Weights of a small GPT-style language model, trained from scratch on English Wikipedia.
Size: 6 heads of 32, MLP 768 tanh GELU, vocabulary 4424, 7.92M parameters.
Training: a variant of Adam for these matrices, 132M tokens.
MLP neurons of a small language model. Each row is named by its layer, matrix (up: input weights) and neuron, and shows model dimensions 0-191. Each number is 128 + 32 x the weight over its row's rms, rounded and kept within 0 to 255. Numbers have three digits each.
After each neuron's rows, "fires on" lists the tokens most often at its 100 highest values on Wikipedia text that the model never trained on.

L2.up618:096101165113105199154179105117161124068146165161165180104125084173119151139106177123094106109129176115115249095130129073150066180164109101057173126054126131076118120180110100136093115136155134121142115149138077120121193038124101098162153152171107129134138118126088130137134135086133117146108090108122106160103130133078122159165134111140094162164090126168121133161089127127097125141132106162139069123154127095206153166063151121119120157076101126098115137110187159128139154082148124150143153126173155156113174079126129178095129128163132141099170173114072114129078159139167138093
fires on: " and", " ="

L6.up82:169111086112110102111113139134152131159176152176095127092051120136133188120177137090097131138122136116119122115106097154159136122148190166147106159102164091089159169190110098110147145160169117151155151109148058144065160109177134159107159134123209141170147159138121114130171163158054126153170159093126166162157134145162219123129129166167154151148111157107123136155128120173120139153128089135108125113162152122107063096107218249076116111137096137131061108092084140143145153127157189167104093157136117135122104069140076136136175135130109158103122110112104079181107142115140134114
fires on: " pro", "ested", " children", " bet", " club", "L"

L2.up364:135126176083074157154133100158121057129131198142120102085153162115096117150112090125161101122115136153143174093129165102143135141122102106159206115133137067092071114144166151094105135124078147153115150143080186115106191162180104032169126051164095156172161076169130122137090117146180144096137113084094094141139136087177083106118164126145117148169137171137113125119118187157075128178131144124145080126162151122178165105122108141083096196139138117151152157123146116123073127127123109101162176136189120155186094095107105134139156103085135158134144087122067114094116180122144191098
fires on: " /", "\\", "^{", "{", "_{"

L2.up140:123114179133143178127133122120101079071148174143148137144140155149156168118120109093107142121172106093139123167128164075198080177131097132102134132126106124127163085149068125103115131113113152133173158136089117140143214121135108082114167121147084091150134131100118140127162112104131181130167013097082120102148122145124098151146120135092143125146129103117010167153090084130078181166128118087138077133155168141135213104142095136119022182179124150135118121130163122127123085141103127112189173108137145132194069127103129132091148165082137108068146132140112122134081150113170117146
fires on: " /", "°N", "',", " via", " featuring", " from"

L6.up501:106128160134200150120232123102070056160134148116214080171177116115115109162098100103140163124137066088155093134106149103057082135175141120110116113087082110082149082184135157120068112131072081104134086145137120140182140103141121110087129133086086125140147160115062153133057125106173138120089127123095126115124157120178121068186122165100116088125128169105151127085132140117139116143185143123122093079131053113108071162110119151115103120166121120186041137094117121072075098141125077127152127121108144127170095123123124140122118148134124139161142166133153182103151140136129134166
fires on: "av", " position", " place", " recorded", " living", "uz"

L2.up304:123114146112101146120154118080137143122116170154132140139103135139082185143152109114140160160128128169119148184095090094159100122193185094166195138101133117096154128127088076051162186116138092097135216175134120098160150113165120040117080123141083115111140118156194144116147089101126180103149125079147146107133117110128050133110149146111115183170150164156099163159102118173122177140138097132150096094120146046152090140149127099078071212127103107196181148107137078136112119115103161080136130121059139180142108090130150138105143085138145118118128118077131152131161163124149181101
fires on: " of", "\n\n", "ville", " Creek"

L9.up170:101131090101148178128168155091132114089173167208109171104152161133086186089098149149179136173094139157103134224139105103184053053154127111098164129105050099101150116090145125103113132087127126099176151114097095118168168086100061120136109125178117108136117088166055086132125157154115159137077142135127152146092149150126118088191126084081109103089098156118174073171103112139118118178124119066114114137079104100156176130115121152130099114137101146129149182138156122138143102081069108113143158141113129151135174085177113156129122138122135095164142156174108138166136196107137172132
fires on: " and", "ated", " from", " =\n\n", " appointed"

L6.up5:132080134113063114047023102115217148093078136207086147137124127158137165114075117166158071149134117127103187112132102122117132174098123124150148086115103166117129092065077144111203139133108164126094155038146155103092140089102099095111147118119069127114073073105159099128093089152130151100151094091169113079098125116127184132156111112159109102094092070147096122163121103094133132119113124092070174134122218115148126106108138101123140163055149105080183126097097136147165121100113134115157116118126119106144158127120144112126067126134124134120115133093144087166160120098126111117
fires on: "arn", "row", "off", "aj", "hn", " leading"

L7.up69:103153168155128174183177146132130125096089218099118164147113086131142116123174098122112148156133108104142124118137146119125118079144116121108169181140081135086124146141113142099016137141088084129158164095103116093097131158148099116167122169114103096114079145161071132160052125151163168166120121183142188110098111118107177072163154066111070136099164147099135181149180150126102140136132112142126128144135099159111091135077105159157117193107100121158070073101236101127063092135125167127156177114169135157082122174103156157102135178119139086128120145078122126105146107109135101095
fires on: "av", "our", " de", "an", "ace", "-"

L9.up50:131123166115089186169162096078157108150119138109168119100168153137252091135115166106107063120153117090068117090144088085162110128124187156094094095125159130145113109120142150106088151116118130152194145153071156129132104106128123139145092133113162126150124128141059068197156148103161114091138101131108114128088148152114090172151117088106117142109159086080138159160148151138139083201108108165130098138225094109089101117124133170136108112106083118138106103127124126039146116124143096092169143076057150117149156135106075108103095120152160161079126168118139161123198125155189119114
fires on: "re", "ig", "j", "ri", " pre"

L4.up225:200105145115149137097161120085144081169178216092212145100111166116106136153115197101061134162133111103103129098121104125089152151141131127155129140117091159118177115024132125146086138150132089134102143099144104123117128097153136134143187148108105115140121101148125072168097149140116092132140093122118117203140145120142082118135093123158116161152112067059158163133133129092086154135116135132108097122158186159134122090112099122135102079108068192221128115120119166140128116157120090230156095117132122122123067110134119104135111102136121122082112219068103133117097097125157079103
fires on: " prov", " resp", " same", "eam", " take", " insp"

L7.up179:113134188135122139129156138116128146145085144149109124160111157094128067087175154152150157095127145117133104118082122125142149141096195128105158151136134185089127143143122141129124158075098131184196140156125129129089165113140103060152117077128150127120059145198134144095138136122137102143147051110104143109087166127086134093111110119144136075129125132082159097156115044185101171167100153134155144085129130126124114144155167191059118132125075190141122158092154064116011158125137124113104149178126138129156065120125115163224153151139190072119131177148098119138129109164140077157
fires on: " on", "es", "e", "ch", "ft", "ich"

L9.up550:126137152111066132099134152045135149090116104145171115082092127133181158135143111103198104091148122127119125159109058132126115181143128140131144110102155096074151123179131122140103206111141159127117203111127078134180136145173113120131101112135075129156178098132134144149160175140152177106123140042162173088107155122076120129166099202108059129112085168080153141166146132139129170186114140095141135137153187102144053123157141134092153120140166152114110086117166110138073109111089059137127171144099091124158103115177102123109114060131146094137077170174068095142104137108164126164
fires on: "m", "s", "g", "ra", "ms", "rac"

L8.up353:095120121092134140135169132187161135107137149148097144135087183175159177098146153145124155138136157117139111171124121123142100090124171101135100164107124126165187163089123154099153209052123048099183140155080174144174140052109084101085092127127185086116149096197095111134105200130107181129144114135131166106046118148145130058110122123078056132138121099101152133105091126195125180176121086102131136100145124122119152116097137127164107122150055155104141147124137125148106119108096136099122120117101114205141171095129072164126084142094146125103083135183079134150122151094077144114
fires on: " an", " =\n\n", " is", " as", " was"

L7.up232:093135156106125119191173104058153163147143088080133118144131111114138112158098128145133089119111142183082122217092108089158097200099155115097125134141178133131153160116061114085196223095138097112130145124160078133167142131145118097105101108109113139135166110148127109115134148114107141142131104145143166082136120100165118113149154150127153095181147135152194132129134171087043164139075090090168125106196164128118179130165152151073095147129132166128109137094107071073167052156138112175120163186100114120134166127064067113155105130102137109119097154123123159160169094112125152194
fires on: "ing", "m", " off", "age", " opening"

L3.up767:082136163118139115160152106119103148070109181138139134051137146154133125085147139121123123105167175115119100073117133115138130148132134117096126118159137120168115121107144121108130136141128122108105137117122134120138103140018138129136103181165074107136135121186105136168255091133159169115092146124129138131152100125114089134135123057108121155129144122139073108132164076156142124129127133114100158144131152098128150081131103122111119154117070143079150070082176129135138111101103137061045148120255120125142160128184144142219104112100104116149200144149120016135145121118134133143
fires on: " make", "99", " season", " take", " equ", " less"

L6.up61:121113159170222123104114059072144136137120156138191133067116090155105140141063140103157072129148119160135143094138135099118156113150126135113126137127074185139143127086112172095119129120128122121110108122132126128153174173126156132143109120043056060141195139112121069141087144128164110132125112125199105174117146160179098122147079137117124121122155098115164178128128159052110140137143184071095151117116155119157156068119039094155151189063119113183146105119097122092180135148092109125159121087089108123148082114120162142111043140149139110149137205118115132105164101120147108139
fires on: " well", " resp", "han", "urn", "ear", " insp"

L6.up554:137171160077151142116200106107091077150153127114167069180101098077128071150125108171101123148108086105144091119120115061129153116187190129098103131115165107105141122185149124125055121071110093121168162052141122110081177025124137105108114127116093113099084156115111180144126107090071126132041140121099128148139149099125135080191066138119123110149150151103156135113126132143163088152154135138140092083179111122117118163093132073125113091195097099187056123113109138101094108130114137123115136087137129164121053124087132120149130139136081152137112153086155159093066126109117136117
fires on: "op", " position", "so", "olit", " living", "″E"

L3.up436:101111137128098136115115146153114146034173108155149102092165118125124145080131132149116155131116135132138130179125122136134107163139137119104123142120081134100153097150159031115150157123135131107185171156132098123118165158206115123125128100199159139135121127158126131086107135119000127143116192104132131101084100154097143080123222080115120116133126137132128009118129132162121131143121125132147119131133085102044200165143100149120120132065171129076065141135183115198113138107144139093134149142150101117139136128094127125134119106139075137128162122032144127152109104147142123205
fires on: " over", " band", "0", " leg", "imately", "',"

L7.up687:083123141132099171155135170105140168101109169176182141091177200111170124128088126100180150102177142102086112155165068101119135091162182134073148121121181121111205097161187145117145151093099130172165205123147127116154136100179108090116092116132105148191150114111127107142101178080116158166152103075159141139088191132121097166168145124121092141080118153089110168152119137111131119159090082119140116142138187101152114112105132189015098143137190121123118100104133074120118121117130129093169167143074094146176113115111073125113103114131076174127071134122121090099134141094131139155
fires on: "ri", "ul", "j", "qu", "al", "ion"

L3.up485:124134097120123108125062133111118091098097111132079110124173111134145144091134128136121096138115143124097098109133135129137117060150121099133141144109131121110153168150178095126152115102156109136148154118134138075135149152018124129125138179055113130134124114120122107082181128148014121125186015097133132134130132142093136096117184101091096172100130148129093150118118181157116107169131118132119135132149140123070096096126137127095148144142132105111041130126120143172122121141150147214158118133179063095140182131144139126137129164116076116133075132105098000136140174105146118053
fires on: "ent", "aily", " six", "ward", "iter", "per"

L2.up704:162107075133105181156136147077149154169129165100123146121081045144121097160132149168120163087160128162064106150063082120157134112105102078164131160079164168137096095165143107116110046125167142133149162124111134141137112121158149090145131091154127170103145112173088078077075163104177085152111158156179146161144195142094158133187146143130088168116145107102148142144157137103154148105106151115154165111104146097113160207111131156069143163101159130168146080152130149079095124069101070108092150217134088126147143116195130139189072122115103085163126111108117129116176117106148129126
fires on: " could", " there", " can", " There", " works", " Ros"

L3.up621:161147128139105142137160110122073117050156094133187119117104144101138131051154126121140124125133147113094061241137140116131148135113141134100122070072106112087105155126116083126121131128162126138129116103135141090135119072078151130128147078102123144118112160177128131188144123159166168120151134116133122150144071122118148109134198016101100104109145111148095075125098052155124116149130108124135087110131168106050151133121152130136129151129135103051169148114079129129116120113167110063082129138058220143120103127200140148150148152198113149137112132077190171125142149103153156154
fires on: "ail", " Des", "olit", "ively", " Sur", " Inter"

L6.up250:161126163100104145122110142150113118153189159101144087154078121128113092146200167136139134125164175123097120140120115140122154090146145114096129138122100129059177136119093076098055172171155078109158168247134095102158172128121072128110168120163203137112154163134129187163117130199073130133091117097116138115118129143109181165126129091179131169132152124117159106116138119143118168129139158192125082122137140100083059121160129168082106046130084091143111076106144159189100155104160184108107088166149139148137117136095079120152204131114117126117089073115111092147105112119115141090
fires on: " inter", " sit", " stand", " further"

L3.up74:141134126153147130135150157145117255144101113145142139128153142156120131107109145126084132107143119120149170085141111122126119089122121149100141082141122127163126142126183191138128156119136130116164134130134125086106088147122136130128107197185113142128129115154216116202095112235051140115074020095151136122151143141114131135127108062103144182160134163144089210097133088113138162110140121120099132178153196143165150100140100127122141110144097112051176139117098115201113122111094166104161144107106139123131067166101126126129135135105147129165178148201103141158148177129143143084
fires on: " Ad", "eral", "vel", " Commun"

L3.up508:154159070126138142112080124128095106112120131136022093160202101106126142129093122131134099147008045093135099096115135128142121095139111106141113112120069153141125136113122109158145134107109113136096136109164105125121124108126108133115137157146083123131101129058137108156017138105149144127161185134154119146124166120101142077122164167089176069152144105141120101118123131170115114119122148134131126133136143137105063141128131129155176103109231133092134159129087122173067135135131125148099111129162169114121179128115153127126126180173111127169079111096228181139153226090107113093
fires on: "ied", "ept", "American", "alls", " Democratic", " History"

L3.up44:107123113137099123137134142139114104064150112125176111104173102135147149120152131137127147130106155130085106220151135139134130065146117161124135109094109112048164138193102066116150132170143129119176155190121090107125161117123120121113101072126149143122131098083165154084136139139033150130167235073127131093059064150103159072120195054128176142111120127110126026099143151160116130151106124109108139140124122095073150108128125148066120113126120102107109144126149123164102136140205136115137115163053118099131166146167124131148124140084133138144126120121085065129142215096148120149
fires on: " band", " sk", "imately", "ively", "medi", "ially"

L9.up360:116093184118081132113156171098126082102092153154137101158116125103107126092180093090120132111178180108124157163132100110172089098132149172126134135132180041080161150180172102157131149106153128124161100145148162108056198134161143084123094055129124108128130155156154119095181161070146130166116089121169164176103143121088065161164122114147105157118123117180128068112104104131106137177113137135079089112118080141180125125134126124076089126115047141114118145103116146170147094049173118118194117194088130107116110144163081139179100125099089088124168148128136157160147178119159116080
fires on: ";", " –", " in", ":", " that", " and"

L2.up471:095108137096108143153151117038140080126164161104234171108128111169097209114167109127108158119139154097076120182088095080157107143148133130130135128098183170147156129141151115119101137102111112074137190156148124106182117136150111127163090140130123135115160118185146123150169149130166146090119071119108142135147152125166119154089138169113096131115127174149093144129112138165122156160173050130186070155152138099154170100077145133121087121077182091183152031082165124121019145138094092121138154154121187173127163109152110135117112110094124113149144135098110096119146178089147109131
fires on: " follow", " up", " prop", " ro", " led", " under"

L3.up374:082103167143124124195195117123123112054118032138096142057122187132134128048167101094136144072194189151134114120141140130132089116123164125092122124144132080163098122152116079109101128125181132112167090175106085128129121139095116116127103040161204146117146128129115142178085102111087190124141119092107145125169074128138101161108157091146106076126124176205157120118125031098150143134142119091124148104147157126132155156137145151123135182123135143071175130088147093135139129094130147092090157153110121143142154144091116147144154110084143114093147110203135100106139147110157187178
fires on: " most", " but", "ous", " involved", " River", " Length"

L9.up591:074109184068136131194172132088181143104169129136126167112119114087155139145085103087147155136181164124109146158125053069120066168122110171099203110126119116099144148173143074084135129107067091145128172143126088146148115126126131129133079151152140095175138096134141162200133141160097148078157115103129164080097151148073097141173082140057094116135143178082087114133144158147100191192111134115114129113147159086125153078125142151131090125156106104143131063126210108132138145128149092138123206141104167137155067163165135114114102090118095144152198130132110101179156116133138165120
fires on: "s", "as", "m", "ce", "ig", "le"

L3.up715:122107154134121129148200146134089170117137155136171122122108145144122123088143135124085132110219196144159081162115129132119090137128137069075131124154166115140136079167131100126120138143086131106168158192122110102123116149242115131131130095180138139127138124114095122020127093136072137136034124122097127125106055135150059134134115086153115176132152168114116120135141093119137159139150107125127126138154115122101132104150108145082133127143107123143091099111200121186122121110148137084161165107150099130149062127083111138166128082066048126122199122095098012134128121117137117111
fires on: " He", "ies", " There", "ff", " hand", "ates"

L2.up216:134119182151110146136132147157145096044150158147120152160164144140134136100136132096105142144167107111129132158121164085213066153141088126075138195115124121136130124155089157104142148093108110099168136127061134106143255163174089120098114134161110082138094119134157148154159129135110163099095034101136105120120164145124062148159134126092133138138095111159067175169091112142099148145146111093088077103143150136110176073113095118103037208171108103129131116090147121136109129099091131142142145093111157139222052140132153123120146158114141121102125136135090141096107149121165130086
fires on: " –", " -", " featuring"

L3.up284:116171108137136138105101123128167096036097050115000101119170097113144134140104120122147099135055101112137143041119147146132129150132134095144119129114090139131124144134177169147138153074152113147105128147155109164122102102000137129115110207122113120148119123112159117198170141106093123128140124158152126135130129122089094078108076185098147086170146109162152143113142110136124116117122159130141123151138152140139100154139075115137145122187200132129104181127111146148087158151123139075189114142122146114127146138118126140107123141170147146159153137216200167130119152119079146084
fires on: "line", "American", "ept", "alls", "adelphia", "way"

L2.up753:127144217137080189139125103095159135072124132143175171115153135135124138112111165113079131152119180140141146126140149042130124160131159091069145154099117128065163102170086121034136095136147121161155159142080134138134196107131083095137166075151118097151116101155062116187187077104124152151145085109118101133143168149150152151157163192116114112155078138123073183147100082147077146191119098113127066089137150099131114062116119112091063165121131121130152098151169128119097151112132036174118178112093116149158122148139130162110108180092150107103089128133130100128094138123118165122
fires on: " sp", "=", " =", " r", " ass"

L2.up567:097126149113087178123143128129129104039159151182138142139165140157193172080125137118093116109099176118088164124150121067171085182128061135070155132117115113130167104175128105123142165151143133152200160128087153128157202115090102129087132074178086126154138083114085121136152132124101175155155052063131142122076147147113055152171124176130070153126113103137121136152114103141116148222123072102164116117130180113111176076150127130128085167133096154149160104105101134157161129074129114113163134097115103138175112066131120166098124143095120123056110130142108079118130144182139169112
fires on: ";", ":", " ="

L3.up562:108115109095141147130183125105095173140144062138076122221183106101163118112127139126095146144148102093110070162109140131125121144133112111100137109116104119116113153115155122105127127150172115128121153099121095087130137156143137132125131108148129151117128169196117133255127139154072164117159064118127130133120096126126122105112192103120148128118144127139112039104131092138115157143127138116112109137145145108050148161129186127137153112148136112022131129141172117220144119126138141111181135151133119116127096157039131136122130159115095168139182128072124191147149183130144129109
fires on: "ied", "ail", "He", "inese", " La", "olit"

L8.up696:111069144133154133092137126129153121128174106109106174105117154161167155088060102108099095124126155162123151171130118068153094145135138142151118189084134175108154118115101120102175090114142133133166141130066189173129168162096130142083104064137118136172088149140064153104139175129134201120116133116114145115049181122089126110108152140109115153094108142054100148144113093133062167139180096113124110157108155069158131108103167178117137113113156098056158138165153078077088132135079109128167158159145103210149185114171115168114177150083174062112125147164113121129060150153116120161
fires on: " is", " was", "born", " a", " –", "The"

L6.up364:159131158110179152150172138123115122172153155119189140153109150092116078148167115118115194122131137074133105155096129111086108139174139136087089132098101106055179107170106118101000137155116092106140105133127122120186168112138157130166181127124153110115157158114086191165079111136140133124114106104108131152117143153163140131143112134101095172092131153098137110106151111093129164142182165253156087120130097141106087162124232170132088067148056187178072114104154146140103133118153147134131126188117163144160121127117101130143166144110126132104094133135120164161094109135135128108
fires on: " inter", " position", " char", " sit", " same"

L8.up673:094113100103148173150137153102133117101121187162102135124165145119086130126139225109133130139167146098088090188105125093112057086101142137097146152105149103063085142132169116082091229106162141100245113141129123118084174088180083113126079122127126084115148123177181117131119095071172123123108101162171131189117164120117116135162190096144136127151147152105148110162132114131132118157141082108132137095122107117174115093102143169091096120143033152156185136117131150082133158096151116147199141125079122121140111140142146151158075183141075152131141162127169132144154155123109101084
fires on: "20", ":", " she", " to", " had", ";"

L2.up635:093111145065115138111205096130169149115129136158121102105118128182140156109173110125087156147178088107100131135106128061161091183141095136121173155114128175110152109146090106097128158077114140107204177169092158108145158110192162094133127109156104118127130118169088126153140082067128170118107069122124151129084159149126091180145137153100087145132143120160163135157137106166092143223098061143132094117168157102138103089074174129112072170185125137192151124138121107104102101130158100126148132097119109171180167072156028169083106162080141131101091166126125116125159128109172162121
fires on: ":"

L8.up726:133117165145118083117186177086119104123184104109138175137112138184138215102182071089120103134126160154146146183107115137168104144149151161159103170133088131102158065121144126119120180104099131113124137158109137113129167135094119127134039147213098094151118113099088139140169120120126125162122133061119153155036135125154080138141101106110122126122132088136134171114104084180090132145220081145066162120150184159137134065134119143114076099105135159183149120093144141102145113137138157100143130086088126122120097059115080154126147116141120093097143134145074104150194195101195152133
fires on: "er", "ing", "et", "or", "é", "is"

L4.up199:137102112124116096128206123133135070121146164120255145144080156171153152090177125127168147147132141132108077132143120107154132054130130137141120140132171115109161147255112124093157138162080125132114129092113121151211124117153109141142145119118148135115153129144117162114151121135106132117187147107062163131188122139133149157092129148144127124118093142079125104148118154119099098149102075092107146093116168126121142047091156141092123129176119125138085114087131178132159144128129164146089112143136119107127156123143126105158145122144106137137141077145113101124128142114160141173
fires on: "ia", " later", "unt", "tain", " post"

L8.up432:144099080123143149129179172127084134131184116184094091128117086142120173099088135154114096129098096110144138102223097094133106124144127118098174113091092133135125133132129073124144151135163136066162089151127086103181169139109102112125162089174077134091151082161112128159140168081119141152181084097094148144130133126119080094175116155078122151108147184119148133131121131097083124150115109147081115117157147137189117158067108156160105139108080138134194156137157125091130050108123133101109156159179107205141150072180092153036135071119173088047124151122093085130124151153091168137
fires on: " and", " released", "ated", "ed", "eam"

L3.up367:153139094131116123120045157110167114108116198133049112152171128113137145168098144138154093151111095110112166120128128111121147122130114104145127128114154150153142177091153139158148125113126147175107158075152157144126143133178133123142142141064075135124113115118124078171136130132135110139100073134146118154117113124114113101148187104121074178113142086100104110144109154140120115131128127156132128132144150152218101106125146118135136129105131114142113161137081137099123121149126098229143117106126096117115226129255161144175120186170110126130024137172164113125160154102135094033
fires on: "pp", "wards", "aily", " wife", "airman", "iter"

L7.up613:155133117157128167142172176130086117120148100120176140136131091161149106104146124095141151159115100214123158158133136062108138122164156149130205111115064126149145149114095168135139141115034112112102149151094151131070177113145099128138085173105145100091121062168121147179106094152156223120135157120120165141072143140159171100140095189103127103114072139068098095104149096167107109138147114138147141088127148133136111097112154152130121129085125073181129128123177123179069131151144113125142220076129116159117092187067109169154120146126139071134137133080075099188140124066151158130
fires on: "ab", "ent", "ac", "an", "ace", "act"

L2.up654:124134154101175120145144091119088146125109143100078115088195154081153143131115164083101117130146123086108107114149124105172115110119185080140148139110040115108169166144101154109147126137137042162139102105222107133137107189126197135122151186118085158148107103182131160142192143092124122117149090128135146128170148159099137137123192107114103133092152139155090102109147151131112163165134144154104124148184203095113180114144132157122119157154118111129117115143122149139123106130138147141109114255151124138166070146194162173158095189134083135104052160136186153113150130118150134109
fires on: " take", " life", " keep", " took", " playing"

L2.up83:163128148157084200138147143117169148122072175128155144091135159136130110152102158137137179126129108105135132154154118073207146141146140105129143173112159146097143112122135104076119092121167135116152143122146094104087177030130118119112087142110099153183167030162081163132128139058150142086115137105145125136180183141204104079138119110148126130159131191132091108188093082184083156141136125068148052101108122114127088137122161138108144116071164168140083116104132099089117137069151078185124187141144066134108129137143094181150141136137167129115094127118104071149135118142179117083
fires on: " s"

L9.up481:139057148147057169074156125079090132113104104189088082083127138145172129119100138139132114037077180142145116093146137105130107161147152152093125137107097107106130149163119164088130171153181099117167156147135191133145149137120131160189098156136115130111167155158128151101115177051108134116072136092137137129103097109183143100157152184125100070108105113114080095203122135184147122174143121174147108018111135127170139099127136118104127135113140079133104137151172090132081099137182123078148147128076156129157123096152097163178156113130169104134129141140044102097103166148100171104
fires on: "ob", "us", "p", "y", "ub", "ap"

L3.up540:131139126130134118134150111139106144218123137120242136133114087121140108126150129145131161130139174136059070193119127142125148115139113135118137163099190099082163137173130165110137143117162121126130133142110107137127141167101134125123085151086129101140140145136120138255178144086095113134087176162098146162135120138107118125123093092126133181112122102090101054111168182145132128142130150137125133141114168084133099132117129123122099148191092107154086101173181122062151149142149138035117114136147088144112137106225113132142116078089168089155110147163086196124103136148114135029
fires on: " adv", " Tre", " its", "icial", " Award", "ember"

L6.up763:125136107098095121112052170152149143169159070203160114096056084145095167138153132145142134128185182130124134179090102100185107060141137131129153162133123097093149128135124112126120153126138167152164150196136043131055223150154117154085111122199167146155135150114139168147125154126057144159104143098138151144110135149136198153121105154179110165165132135134113069113146131178142177140165168178120099154104150089131147147106087184090108095122120131116102111141114130157158123088126224109093082114130128144116140113101089141131179130126124102127135104146120107231103123147130148117
fires on: "ested", " char", " would", " aff", "ard", " med"

L6.up196:142134155129133128194128176162087162144181090145087151132080116110123155125206143133113123130180181125130106164110112083144157132164163109095155135157112142094146136148157105151020154146175084132147153170135093125118166150128188140081159141185153150084097152146135136170158127124101146149079138106122130159139148136128123157115161131135099176129139145125161141090141138209141168144174167210220092144179126118120221160195109128142113067149104133190102121126162145194118126122146167132102112136145159135143110182104116148176220169121118132144129088192131129157107117138130149116
fires on: "ter", " char", " init", "ard", " local"

L2.up371:117104199119071145108123131067157129105122150095189151121146131116102141127154127104131162123154164126052158095102119053161124157128114127093204161071161177119165098179117119091110123075071131128127207167114090124137168050178148076150101087160116112163154144154107136138139100100155159141125074088152138137082206139098152158139173162145095135150122181144132174171130120126069161184130070113198067130132142089133156136117138102086062185145128097132147105116163136120088155102136095136174174157100141138148131125120082162118110123056115100115154151101107095139144145134140117086
fires on: ":", "-"

L8.up381:074133119111146130201150130112155123133081151108185124120108146142118193147144136130127139118128139135114128196166119071091116153114171100084150167069118120095228052134187140094117174054136182121169166149087123151153157119136127119101126124162095102162136108162106137188139159108110122143106111085104116144064171140117107116132148133140056145158144109102091145173092121097102140203110068105118142087183157143137107075096118129120075147077161081141160133143110102117105155115150112122134161136032174195183146096128084165163103120172101108087082112162131127107132168100156126145
fires on: "er", "n", "ul", "or", "le"

L9.up147:128080133148110131143163119129137106118183090154110162121080045092125148187064121131139091137151093169125196051137142125140113057188177140172135110107168097140123183071109126169179116107149111123134126152118120138152177109151116098149106055198104118138107104146088152120198158104149143112111069134103123179129151127078131175198098154105059171089095144131139173131145137120055135124073120157148110078108176067161152114102159156124134133125115104138125113140158136111141077142125179102113084174133145178115181113120066117067149114111110120162107149129096166131120131103113183095
fires on: "ed", "ized", " developed", "ated", " released", "ative"

L2.up422:114107142053062170110161130111113131131095157128113131087108112159113154151129084110192108095162157102075160194154085101178098155171160159160169189095167084118112104124131140081133128115073108124112164135095154054132225134125140083183070125135125157171149081151087129185159113107127190087136087119101135131109210132114072120167147130078089136153090146097122151171118113171088120166123151116117099102129150112159128162114155158066131117079088097177167111092120099119112140090135087107170143116111138159156098119150113154142139113105139107122092121118059079100127144123169200110
fires on: " G", " $", "{", " #", "_{", "_"

L2.up549:104144115108102134138175093118119110114157173123105196105138092146122151097139076126137115132139156094139145109126113077170086149107178093170120108060136095100106141202124076086160106101145145143196174161170131119140140119109112134147148120189099110136163122169162112115101125105130128156140043100133115115133183122132117142147206198094095196142147128168169094128090116161130179181097114091169090102126193119164092111107137110138055179075069026096118166129119097097154087130184128127135182108131140166164169068133108153158115080117165147138124109145095096114155152109155148111
fires on: "=", " /", " tri", " age", " finished", " Tri"

L8.up254:112150106126146134087157147086150064113113080169088188138150139120184147134096124145094168117096192115128122085133100153116099145123140150099128173122120124142114172161145122145128163124163075146201091139118154126158118102145074092093101088136064105182132127173083103154197134109150172126157114125070145090082140147127112133158114090094116142135063086087121127135119068151124145175170159124090105099153156097111123185134169114150111165130131120127132086084105112125085127140158070056126113089127131190166074144110073203134117094111216115169105208141100096120121125106180128194
fires on: "es", "e", "ue", "ent", "ach"

L6.up563:131114157166104145114108099101170157133085140115167152175215163163122113154099099179150158161107108162109181109168131157034154189093130140168152131132127147139078160077121168107172101143119160122104126016129173092232080160101136082168119116125068117124126110140134049126113105191226124102194082139168134085103122134099137152167129132119122097073110125167125130178114114079127123115153111051120164137138163157131111141100171107158153140102145124098171135109117125106169136159117080152158155102133157117113167137145144143081100132129149144122138169105157146128146120133123113100
fires on: " due", " included", "arn", " leading", " third", "eam"